config = dict(
    num_key_value_heads=2,
    head_dim=64,
    norm_place='peri',
    rope_theta=10000.0,
    rope_fraction=1.0,
    parallel_block=False,
    init='uniform',
    init_std_qkv=0.0211,
    init_std_o=0.00431,
    optimizer='adamw',
    decay_fraction=1.0,
    batch_tokens=[8192, 16384],
    max_seq_len=256,
)
MLP neurons of a small language model. Each row is named by its layer, matrix (gate and up: input weights) and neuron, and shows model dimensions 48-175. Each number is 500 + 40 x the weight over its row's rms, rounded and kept within 0 to 999. Numbers have three digits each. A neuron's up and down rows have the sign that makes its largest values positive.
Before each neuron's rows, "fires on" lists the tokens most often at its 100 highest values on Wikipedia text that the model never trained on; "fires in" lists the words (lower case) most often at its 100 highest values on Wikipedia text that the model never trained on.

fires on: "and ", "an ", "id ", "t ", "p", "in"
fires in: "and", "david", "van"
L8.gate45:469505519565478535513516499507509516492486518597559480407451534413474595605519513503521449482498506546497495551432494471454539586582505531527533522527438539450447455512457544449454572478543498506514488492436499550488495490544517389482501477520543516480514525535490507489523544532555515457415514500538488446510504467472456502554470547530573515502523482476512499556546551455421521474477
L8.up45:429601537466572568478519520504494470481571508560504494495504433496511492506509558456503438457513518464460480559492518467519487563471454509541546560516514535516561514521499536455469491530522606461453554590452486501518472482522506492496466542500459535499492539580422565552548575507437536428562530455555436420476511459425452452462471564471526494454564466527476469385530537519518452559467

fires on: "li", "ri"
fires in: "life", "like", "living", "climb", "live", "elizabeth"
L8.gate279:470514411620440475530491557454520539474541486468421485535471552446559441501504448406532474508405557500431519511498432445512459567476479508518529514489499479443498491607543455518488516487516467545493487448462499484529475499472517523541489531432513478574495494527500544472533422512514531496469511447487461497517537522536510487539462471520511582507453548474528434582567441505490531516493
L8.up279:443591524447542502475539477576591554534466478462525516492497479525482522483471446537530450472530504497490549450458434424485504471498438507501554439429566472448487533433509495508485531530482514508565439442501576566488448502545434527472499473506414513499499620528528491442514503455526517466542504507388503466532497475559500546508488528483434566489574549468524449456460440532512495455469

fires on: "com", "tim", "um", "ak", "Com", "iv"
fires in: "time", "number", "times", "make", "come", "comedy"
L9.gate205:576480443488479506498491494514495441535492462518488410536454552530537455528508566531508472539490539520428548566516558523399522475515513527507481461515511497470569505516467500497414500501475487589555476487559493487508513489511489469459452476423539513550515505491466581402516477526572477571502431522484467407542429513470538485497444509554508526453454532476534476531516522396498472426431
L9.up205:549477449405460524481522515540509499502485452451483473508510549509465457487462480495515515556544510479514482550481510502429502451500533530476410519560519468488528512512482498505531537544523432480485454576522484513570480570519491565405489573485550554503488516502519500519443494516468483477565449540489534465495492524480461493587490482529460536441547559469559545494513504554567472504496

fires on: "or", "en ", "un", "od", "Un", "us"
fires in: "grigorovich", "when", "jody", "hunt", "john"
L3.gate355:530509467505507517489506493514489542448568511509466399496497422560453478527614522512514429474446463556529508519464450547560505551506518583517526501495435537446491484475490445511485569519477478500480495381513461514498481573501431536488504560458536465545514428454492469453434506503474472495468515503477476499507518503517518529498511556506575490535466503475558475526486484473479529503468
L3.up355:429471462441536411453471510429496456570538490483475449456485495541498511415560536541505480463451628551483542445487487529476491548531499434497524554438467464523490510554488520513436528492482594480514449506505464468544495465532523520464484529460425553435543459584522494540510461438514506427486509438517508490429526455481549532495530523568543474513557416475479453495527534611600550465516

fires on: "their ", "American ", "ous ", "an "
fires in: "their", "american"
L3.gate118:501473438466560503498424539510612437472490388432528537531536505470542456616507467453512487457464545525520524433484516511497479527522547542521493520490474540478420451485507480522495468513471495544532518451539484510475493444513522548579478447480447478447426494534465510475516482550493464527555513514505507469478551455480505494473574485543574544543499480443491508567457447514519559519594
L3.up118:535492486508536491461435487513519449488506524543440559483558413536524597506436508447546471564467519478422463542463581457525511477500515453501504511535484528483455500444473511446464470557500515498508534488519520535526482518442503501469544522482515488446546479600478450461529535444585505520566408542461519567488556574479482487548558501509408482533491465469513502476477522462555508577468

fires on: "li", "su", "fil", "fi"
fires in: "such", "film", "like", "living", "life", "suffer"
L3.gate26:565475555495521560575498517554552509515446482613533500430489506534563452488580481531576472519449541564498520481509531547489426474483564540533559484465482502488504398431508497471460556513497476477486520456514455435487531494467498491532559518485555456539470577437514418529504550461493438488571561476514516459472566547519534484457517503491540536429467459435530542510466466511498492504468
L3.up26:512585511527504535526533496576535528498484513551490560479597518522519523508525536515551536481482527547495516542539558450508462481447527515542486503527533481482469510442491531560417474589432480502512480547509495552510524471439526521501454459499547492584387553422494439485525529427489565493577531450485544468490554520490483434472462515523489532502479488398511518503468572483527513505466

fires on: "at ", "sy"
fires in: "at", "system", "what", "systems"
L2.gate372:513473479460559526513532510524511537436459481480433540523523549488463550457514540542488556505524463521537464527518550539496521465540434559485485505541496535448553506517514473595479524504482445395572508480536467460411460490515476483494470617500477488459466513472533515506477520468476537520495558467532550573472450475537440543523481498513596459438454540488549543512471542556514482485513
L2.up372:481546498526536432527513475502493429545509529437499473490499466565516532511471597472491578451440497569492471512559437483512498464557482547532583417534481527489553573567546482536547461497414534493510492509573440467509498473440522470593516567518512510535501512525502458524486470556540478471484501475510471526511534549517499531547496411509529486478582458472498478399488537503415402525525

fires on: "th", "3"
fires in: "three", "than", "there", "them", "third", "those"
L3.gate247:466523504564468500562543545447470501435484503523600479496466537525485452454462543554508498521533475518479481450559578561531475563576550452532485520521517583499498525502535520594463509392476470450453516534463443567516427477539570436530486562486476539518486583583521500534526459480459512508505586483500522458507544535468519444539486530519545473483530526478481487458458528481444499468559
L3.up247:574535553452490462497541430504513547466458582518548468506484515463568414460501427501457392518570561544561495494473383509477485474484525470558513518425484525498458455473492504478511457458454475453397498539485501519501563488492478560553527552511501506509553455519481483456468474536561486421468451465520519493531494526526575517472497527468469460495450558552500495479517520554565486486436

fires on: "two ", "nam", "one ", "we"
fires in: "two", "named", "tournament", "vietnam"
L2.gate164:534502437473503488446493486465471446471508541474455453472418522532535574570525519566582492510431483556428490456559473459529493608541530509538478557485468521515478518520514557490471543555443476447509472513499443501505497428500524432566546514508512508566446547551513558446443479477556478561450525527480499604557501540517479497562488459499587480517472496524511517533553428496469491505507
L2.up164:550514416500515497416495429473449443521517560465464507493506443509519499509473442544512453448509497516453510480594467461467495576483481487466564548581541443487477495501611597545462403567421551490475470522458466472527447455493481503504524531512532509512470581544477534522479510478586521572512480527500541547566454478496561502487457444444510409496466500492494500553522426519520470534537